MLP neurons of a small language model. Each row is named by its layer, matrix (gate and up: input weights) and neuron, and shows model dimensions 32-95. Each number is 128 + 24 x the weight over its row's rms, rounded and kept within 0 to 255. A neuron's up and down rows have the sign that makes its largest values positive.
Before each neuron's rows, "fires after" lists the tokens most often just before its 100 highest values on Wikipedia text that the model never trained on; "fires on" lists the tokens most often at its 100 highest values on Wikipedia text that the model never trained on.

fires after: "\n", "t", " cont", " C"
fires on: "A", "ro", "-", "st", "r"
L3.gate219 [103 141 126 167 113  84 104 143 105 132 138 137 113 115 139 129 116 167 115 139 123 116 121  94 138  60  98 113  62  92 127 166 130 119 125 173  65 146 141 108 140 109 123 134 149 125  82 148 129 137  81 145 128 121 156  96 142 124 148 158 131 147 191 156]
L3.up219 [119 137  96 160 139 144 103 146  89  70 105  92 107 111 161 157 108 127 142 145 147  83 124 130 112 153 171 169 104 101 145 144 113 115 144 128  86 118 134 132 140 144 102 174 149 126 126 103 113 123 158 121 128 163  88  98  87 164 141  77  91 135 140 134]

fires after: "\n", " Al", ")\n"
fires on: "-", "l"
L4.gate296 [117 141 162 143 144  97 103 154 113 145 120 134 142 150 114 123 159 125 135 109 146 110 157 122 113 114 119 108 105 148 152 148 146 129 166  95 109 177 109 143 122 131 143 143 169 125 130 115 151 136 109  70 131 128 124 137 124 158 116 117 145 109 145 134]
L4.up296 [128 133 119 140 122 147 129 146 134 118 114 122 100  99 101 167 140 105  86  96 142 146 117 104 126  92 133 184 138 142  91 159 149 157 149 146 106 138 119 135 142  98 110 100 115 116 127  94 127  95 151 105 147 119 104 116 116 121 117 114 127 143 135 164]

fires after: " Ch", "3", "1", "2", "7", "8"
fires on: "r", " |", ":"
L4.gate44 [104 145 156  92 135 109 117 140 150 103 143  91 135 172 118 103 103 128 126 168  90 165 148 155 126 131 123 122 125 163 111 184 139 108 131 125 158 149  95 105  88 148 138 106 109 116 161 145 145  87 131 141 127 145 120 147 136 131 123 187 177 142  99  82]
L4.up44 [134  84 150 113  68 117 132 144 144 137 109 135 132  97 127 110 138 158 150 121 146 134 153 168 104 135 134 145 141 183 144 154 136 155  99 159 165  98 155 142 142 153 134 105 169 115  83 137 131 122 105 169 160 131 166 171 133 134 168 102 181 123 163 153]

fires after: " E", " O"
fires on: "l", "d", "'", "ed", "é"
L4.gate340 [114 109 128 172 138 138 123 108 146  98 149 105 116 120 174 109  74 117 160  97 101 154 132 115 133 103 144 117 159 151 113 163 183 104 148 109 130 125  80 134 122  87 140 118 165 138 121 168 138 138 120 133 113 135 117 121 156 121  79 120 159 124 140 121]
L4.up340 [ 91 147 133 103 192 166 125 133 152 152 127 129 139 110 122 127 131 132 167 126 170 131  86 124 146 116 119 136 118 177 118 149 179 148 136 154 134 139 131 124  95 118 118  76 108 112 137 121 130 120 116 136  72 116 135 119 109  93 121 125 135 117 120 109]

fires after: "0", "1", "6", "9", "4"
fires on: "–", "s", " –"
L4.gate672 [143 152  90 157 149 114  89 153 144 144 148 108 127 126 105  85  83 135 124 132 154 137 146 129 147 128 134 124  86  77 119 158 114 102  95 114 138 144 143  96 128 131 150 179 149 137 123 155 151 147 110 136 173 168 149 127 174 158 163 101 115 119 126  85]
L4.up672 [113 134  97 125 108 111 126 159 115 135 135 100 153  94 102 108 129  89 131 125 137 138 116 155  88 115 133 111  85 133 133 118 151 117 108 124 105 219 130 110 128 104 128 113 127 112 156 117 164 166 145  90 138  90  97 153 148 166 129 120  86 129 180 139]

fires after: "5", "6", "4", "2", "3", "1"
fires on: " |", "),", " –", ",", "–", " -"
L4.gate600 [123 118 114 130 142 109 151 160 117 123 153 109  92 145 136 150 155 111  95 142 159 163 153 159 174 121 123 100 101  96 148 125  76 115 122 113  93 143 121 134  95  91 137 187 100 137 128 118 164 137 126 149  98 111 100 185 146 136 134  92 133 111 146 132]
L4.up600 [175 131 169 136 132  93 145 162 118 138 144 118 154 155 103  99 124  75 187 107 107 111  84 144 115 157 136 127  89 125  78 121 144 125 130  72 147 147 152 129 132 105 119 148 152 125 125  92 166 131  80 125 182 145 112 138 115 151 146 129 134 155 156 168]

fires after: " p", "t", "==", " s", "ian", " ("
fires on: "I", "o", "ist", "P", "ong", " and"
L4.gate569 [118 119 144 127 115 101 127 146 104 153 134 106 133 102 109 130 109 129 102 113 158 137 120 113 167 123 148 101 104 166 111 150 116 123 139 151  80 111  84  93 101 157 126 100 130 135 158 100 162 133  95 135 108  93 117  76 185  81 123 100 109 112 103 125]
L4.up569 [170 113 150 148 107 142 108 146 141  86 140 123 128  99 117 146 145 138 130 112 117 114 125 166 119 154 100 129 137 109 109 129 148 126 151 106  98 129 130 120 145 122 140 133 118 128 120 142 157 110 158 142 130 177 155 136 147 118 111 134 136 108 146 148]

fires after: "1", " ", "4", "3", "2"
fires on: "00", "11", "6", "emb"
L3.gate54 [145 151 125 115 163 150 176 102 159 108 118 138 141 133 115 111 116 171 137 131 110 139 116 134 110 135 114 131 116 120 160 129 120 114 114 133 113 154 199  96 107 127 142 116 120 151 102 174  96 120 118 106 165 153 145 169  89 139 129 147 143 132 114 128]
L3.up54 [112 120 150  94 150 173 142 144 138 130 111  84 109 108 128 125 119 113 103  77 104  60 147 181 143 107 114 120 116 107 186 142 126 177 149 162 124 143 142  95 148 124 151 131 153 105 102 139 119 112 114 112 126 136 170 111 114 115 135 136 112 114 122 199]